{
  "activation": "tanh_gelu",
  "norm_place": "pre",
  "init": "normal",
  "init_std_down": 0.00403,
  "lr": 0.00901,
  "decay_shape": "linear",
  "train_tokens": 693700000,
  "dataset": "wikipedia_en"
}
MLP neurons of a small language model. Each row is named by its layer, matrix (up: input weights; down: output weights) and neuron, and shows model dimensions 96-191. Each number is 500 + 40 x the weight over its row's rms, rounded and kept within 0 to 999. Numbers have three digits each.
After each neuron's rows, "fires in" lists the words (lower case) most often at its 100 highest values on Wikipedia text that the model never trained on; "fires on" lists the tokens most often at its 100 highest values on Wikipedia text that the model never trained on. A number after a token or word is its count.

L8.up331:477518528490499471520462530555518483486482469571548505445478518564519534486516465476544518517522424459514514480534497516472500472413495514493513497600477492456505540526510566501519439513490567509560478508549464518575576532544477520528566510522512681472576467510530503446442552581509415557
L8.down331:573581514502556497515489439516550492428477498565522473477460447502497458539548453490531504497478495458488539528480487522465545497482581528490491526440538463520418497525496495461525536509498461504453551549476525559482550571438434519436441507529479454522502550512491470489518498436495539396
fires in: "of" 26, "as" 22, "to" 7
fires on: " of" 26, " as" 22, " to" 7, "st" 6, "h" 5, "der" 4

L12.up531:508498440483446548511503528402505431436453485577467532477478497611544480504507497494482503407547501516476467506522487497478486502430502547516499487541564456528442503499509513471520502522497549464444513505561530530492377556376527518556559447505527475491493454542518400482506450459570484486
L12.down531:547463526486490442442542522488483522582511525406547486568453467436460529523524468530535490553473540476461506521520494474507455546502504476530477457520490526549555520485497529447441499502526520517534499495428515425496440471521479491435541534564484530551516521512508526508496539536435529516
fires in: "the" 20, "of" 14, "be" 11, "his" 5, "one" 5
fires on: " the" 20, " of" 14, " be" 11, " his" 5, " one" 5

L2.up424:521473519433502479530521518590538491499504486548408469504457448481499439546542503516491460604444478492538511465478386535506581544555531517468489451514527588451494429500508480448533476529499517489603553458496497512447512528506460536446469510484529545437512452453550450493474478512487506449
L2.down424:539505486512526443507514440530557464559494500506444459493397471525487576480563499535546537520457532509501482437445537527456517579516520499488457486502528522453448428464494451565502525494440494456547577506459448494510482567528542497536491522518455476560373547467547470489499465406505515511
fires in: "2021" 22, "2020" 18, "2024" 8, "2017" 8, "2026" 7, "2022" 7
fires on: " 2021" 21, " 2020" 15, " 2022" 7, " 2017" 7, " 2026" 6, " 2024" 5

L4.up374:563542471480525515487512477503549481463435474509551469496447558551450548486475478503474583508461539467451434482464512490470449501539481504499491487475481465524447509476494474490448512518517481499542443509435504512474512497485572522529462505519502466448550523468481537587441465588490489505
L4.down374:555489460476454504451500460509449504486423526478510455511452571566527513467539520564475497571500564507515515529505502492479516527577462523531506479534544461485533472485553449517471530489526556445524509456400533510500474436488530431527456523553522502480526551507539518464447520524506542495
fires in: "season" 46, "years" 9, "days" 7, "day" 6, "months" 4, "july" 4
fires on: " season" 44, " years" 9, " days" 6, " day" 6, " months" 4, " July" 4

L3.up297:496443497483465466419581521523481565479448500547515434444448477552503504517487412482448548504493479530502541598451519489491526515557516468517508417416564524571493479427508438487435515490513508437484493385448517489507532501532522558479414514499481518522497501507595520464459500480506516530
L3.down297:570493530497430506454529516468463556499431503539479463443553504480517519558470498525468566501495535505498495599482484539526496483522526491549511502471547528466509466500589458504427439496510496408443536417429515470487541535536508467452463472490558513535542489511583589469473522491504486505
fires in: "year" 42, "years" 39, "days" 7, "months" 5
fires on: " years" 39, " year" 38, " days" 7, " Year" 7, " months" 5

L3.up748:519488495452457459514456580545500435522479441581462529515493546526547459499430430470517581540493486500503472495457593456431455526528495509401440514495510613485552507454413477523537505522531527477512498473584493509528489549508512515443551478495431462504495490526462528521478535493466499551
L3.down748:560470504443537525511487500518501486483475434534476532488469464461505487509461489467443478482493493550512508507510531521418473497481472514406447466526509586473466509505430543550502480451541551520425511441519427544539495455551515538550475488456468470471522515586502481558461547473450567506
fires in: "who" 64, "which" 27
fires on: " who" 64, " which" 23, "which" 4

L4.up598:466486439524557489541459501530549507490451494503536447471544398545588504454500532597532511490503424540537530494528566515490522465480501532511446499490475532557455563402506481561536468500532569468457523530499450499500483499506518534535404547505521577478511433559509548526521483515462407508
L4.down598:505557461517509537524477489497427450462591558503486446459512519542540496462528452607493501567425472551547474541515526490498558467488493508511525468515431509518525554442524480531568440489578533476447497479485487550493410458467536471453510475524584533462509488478451485562609501525518536546
fires in: "as" 60, "assad" 5
fires on: " as" 32, " As" 28, "As" 19, " ins" 8

L11.up400:455536492466499422448406496468506455434470512562506483528506432529586485501537460481523519486525492472534460584458635500455553550467513523430600574545497545486449549440524493546572481542492492479560520474535486516508488514452517601486477517458554526472520486535522529511489529515536495488
L11.down400:519544449494542450521459523497410408504503541538543520449488552519547510507544494529500518487406524562592552559495630479474499455557473494502564534466489527555457474425529509577515475522477503454518459576503505482476430484461445524516579510529480463452566539535475506468542521460515514497
fires in: "as" 19, "became" 17, "become" 14, "him" 6, "becoming" 6, "most" 5
fires on: " as" 19, " became" 17, " become" 14, " him" 6, " becoming" 6, " most" 5

L14.up630:524454531538517505627411529561489486472501471471452491517537471555525497500429450460503485480539444497479415478453509503436505572449443524480533488502443412615517469364548451454577498450570566532523478521531496436477484496504479578520514573443576598468422473521544523465575495525456529469
L14.down630:455444452506539527518513440485512444470468549474531517526536543522418494475492464544544561543525515453550515548476484475450522485394401485424443530486430433548457499549478508514549503455556514479523518456533516539429465508512489421443632529500516472514502499565517495450453476461462522523
fires in: "as" 27, "is" 17, "up" 6
fires on: " as" 27, " is" 17, " up" 6, "r" 5

L11.up448:492487520543433545462448435474525401494452457541544488490463545510516427534533472489510536518510503524444580524428491551441478530581513501487522505550527534493511601503484393474491464495538507520465480485433516498448515507513563525433510449450457447473533525553438522518505543521443451522
L11.down448:520446491549519499606473575467481468529484509427475520500506486500466487532512534527509490468505494503454460534505431492525471490503574501533418574423502498492524497538556570496475539491438525518468524414476491482530479565522505454515509571545559475542503445459560473510460473529463605415
fires in: "of" 24, "and" 14, "own" 7, "for" 4, "which" 4
fires on: " of" 24, " and" 14, " own" 7, " for" 4, " which" 4

L6.up205:536546537514500509481437522527532446481539485563515530455513450498543494501510505552448511517461455561496513507543452480433531487499444496561492502487456513559470455428454479466524510556611547551508398468414515514479488475537390492496521469506535474465545559490454516511529564536521467508
L6.down205:557544481465478513527534480579435509421474557505546568497422502491574491561500501537497494543425510502583522549485491468424489514486486525501563487566497491562479467477440560515496443491573519512476525525528501546434469497496535520438490558507470510529450555545511503496553544457480538469
fires in: "as" 31, "under" 8, "appointment" 6, "vice" 4, "board" 4
fires on: " as" 27, " under" 9, " app" 7, " Vice" 5, " As" 4

L15.up25:512536473513530452461494532596532512388513494497515506436478475513552508585472482565481449491444540475440522524528496484502503459495538499510525533515458497477506589393599489522445500471545517480517515472478510494511520485526523565498458490493469470452488533509556540425477545472527479530
L15.down25:421527455516644388435481457475516567521471495504494526570421467554540485513540497585506499473442437452458515542409481512575579459487514515498525557467549499500496490477585544512495523465546488522500532546493468499437539522408548524536486523517526530438473452561478504467464486502543497449
fires in: "was" 21, "a" 9, "as" 8, "named" 7, "first" 7
fires on: " was" 21, " a" 9, " named" 7, " first" 6, " as" 6, " being" 5

L10.up442:609494536535563559483478499470512543534483508490415476484492452547509479475465532486439506522501517544535444509474542557452502510515546523491490430433530456490499521472571518547469550460549531463497534454505473463472513496527541560534481499430501477563514480486459503474539491566475482497
L10.down442:488551435463448544492553483470542505447467501562462455522482528553521445525530520460495554551470512432486514525524489482499470580557488487468464532491503616474475432558472504499412505551537495449472530475465506542491437473499521527491479493488574577548530461436525440478482502449477523522
fires in: "from" 36, "years" 18, "times" 8, "of" 7, "or" 4, "to" 4
fires on: " from" 36, " years" 18, " times" 8, " of" 7, " or" 4, " to" 4

L3.up298:488504522490517466485541507536550457443474529501516490500484533516488508546482497428602524489518484512465522477454503447428471503495506561561526427493518500499520570443452475501526495460459527512526541463401541458513500460529518498554487542525518530506487547482514600449440499497540521446
L3.down298:518512506458555508434540457492441408551510477509472455438410483507479513499513480499573471505489498474532405522505423507521502416504448509501601414463568523510443511532530557536503468483488524500426479505474487482448468504506525520556542467528522505524462482431490549496494505524566434500
fires in: "father" 18, "mother" 15, "married" 6, "born" 5, "brother" 4, "owner" 4
fires on: " father" 17, " mother" 15, " married" 6, " owner" 5, " born" 5, "ther" 5

L2.up480:543493461539477532477428521456553460394527515552469353436515619498573422433476512495576524448483508486500568465472540513500443478523513547502517527576495504471506504543391446538491485503546439495498440495472479492490456508537530520482476503516474482481538535483530498561476419494518501485
L2.down480:517486515499463456506428521473479501469498454496384435511486502533474489508528510529486456437493566479555533532512515456500452504540481604488484442574497542519561537493422549564459497467531481512399531519540439532403432494480464469507532529466497523442555509492467515544475414452454455503
fires in: "which" 78, "what" 8, "who" 6, "when" 4
fires on: " which" 76, " what" 9, " who" 6

L7.up314:583475576546528437495459495510454491431453467518478439464418514518473485464494472533503543549518491505430493535477511492452504563487504545547522508570467491517511543500486451426496499459462518524518473539510572461484534473443446506535465509538544577488486548517503508503527574525461502536
L7.down314:496481521517507497466493527559505536484408515536463492489475539481484496527546430547473557453542474490538501517506502575501518499520463513559472498500474482498462456498516481535410534458501577482451473472520479395488519464548558534507438509572503522466582543497489537479454482467533544467
fires in: "years" 37, "year" 22, "day" 9, "days" 7, "months" 5, "weeks" 4
fires on: " years" 37, " year" 24, " day" 9, " days" 7, " months" 5, " weeks" 4

L6.up383:554524473466455553503506484531466522529380463485509482541572530520551581521519443522432523490513481484480520518538469462447453472483556517521487510525516452496477573505582476504507491454470587445581471434453499518447513444514582491480420520475544551458489514500523564547454478507522503528
L6.down383:520469469493474580502481447512481543532481555502532449559482491531481533527493519551463456504499517409480543436502469499442495562546493540518532520535466387507445472507567443529459461438493492447527559515446572487440527519471505481473449502450544423490435481507544582503508438410528482463
fires in: "year" 46, "season" 23, "league" 12, "period" 8
fires on: " year" 41, " season" 21, " League" 11, " period" 9, " Year" 8

L2.up72:537491493438478492528450521476537488466463559540503517428461532561508463489567506489556476536520482496518500475478447545588628450475506523478503483508521537517499461505472475434493497427370426531517446471462472484547593412492556463509521439594523466443534553474581479482490547507533543462
L2.down72:531500469420566500495460462515531470449441557506494545434480593527512495517490493537565474526489513470523460469462454534543566500491502526505486446536516522524470473533491506438489499435440473497549451493473470468531538460501593438525511466562544500461540513516524490530484539508509490493
fires in: "2014" 15, "2017" 11, "2022" 10, "2005" 9, "2016" 8, "2002" 6
fires on: " 2014" 15, " 2022" 11, " 2017" 11, " 2005" 9, " 2016" 8

L12.up716:483492483529496538532466553507492510531521460499472548400523513520521488468511475512490425574495511510414513514590500536532493500513469485447439479442555483528424494495486513482546538492506438519530592484519430467551479523534498502487533565484453523546496452464507455545540524516508525532
L12.down716:466468513476462483532469459485497485480483495486512456524531451542498488471450554480544547492520544435482483541476457499403480498506519506518502525507495547564490565509521448445499470488592525497515374472439581592471543494462468475501462436551510478457533471514524532480493447448441496481
fires in: "of" 27, "by" 15, "to" 9, "are" 7, "with" 6, "all" 6
fires on: " of" 27, " by" 15, " to" 9, " are" 7, " with" 6, " all" 6

L6.up541:538532527477491502488521458434463429450528510473516504501535472480608508481565507522551548491460533488493478520433561573496460500493525509463524476461485552471495515519496474456518441534548461482494431417433507465515489479525517440545492510490494497491450504436507541550510512456558514569
L6.down541:499508458530515505562549474449447536515529476486533533472522547474459479500486479509497452467553537529532506427486518488568470462492586510527498501443490511444489566537487429496435439442497525494487493536495511464465494496478519415566539505466507570545454547532425474506567516468475455427
fires in: "000" 30, "million" 15, "cd200" 7, "200" 4
fires on: "000" 34, " million" 16, "200" 11

L14.up392:544439437493447435503550529469563489463490459528490436549544562463488465563432512470480523535484483531477516510473495482443486478536559542521519512431480486468615517445460511500462492540521532499413430471568498488584477494449509483503495564434494443499588536482540507478527522486469524457
L14.down392:530459363449504462450487472474419478479533534520441514525469580516527428590514446514511445467561531500461482585514409546493444527455595445579450549462526480501466522504503497516446527468555585438458484463574479583497457482496524527579482497468533445511503461506464487430509486495470578506
fires in: "to" 15, "in" 10, "on" 8, "that" 6, "who" 6, "for" 5
fires on: " to" 15, " in" 10, " on" 8, " that" 6, " who" 6, " for" 5

L2.up570:531494525515506536479519537472545562520470486447522450506477542458445561518461467513434473491374485416501458518532467464411482507527608492495536507513481498489501457484505488497531551441494548491510506585494546503509475491549484541456441483512504481455523571508512535505407486480503532491
L2.down570:494499505429477491461589489507554488593414529496567531464503535535491576520494488475464517535405503464533420486467461495488536477527536486528569536520456421458484491501541495540485547445522561491534455536451555506446464512470528478494441434527513522451563530517479572507514427408469500554
fires in: "season" 49, "year" 21, "election" 7, "tournament" 4
fires on: " season" 44, " year" 18, " Season" 5, " election" 5, " Election" 4, " tournament" 4

L15.up678:529487526467511520531507536522521493497463468504471492433479563548628451526414458473489456512439490534504557402498492446493414475485505588495491545532516500480518525502494538472526525508477494465455490563504512477590383529491476522565534506525442462443439505510511503533509583477422510530
L15.down678:539578507462559485477549472516500519480504499543491518473506493491538477487456503511467473489452504469536451431512506525473485487545521565530495501540558543448500551554498544472565522513453430462491423562490506483532382530458450466537537471503504434463504513492501532453544493491500502406
fires in: "the" 53, "his" 11, "s" 6
fires on: " the" 25, " The" 12, " his" 11, "The" 10, "the" 7, "s" 6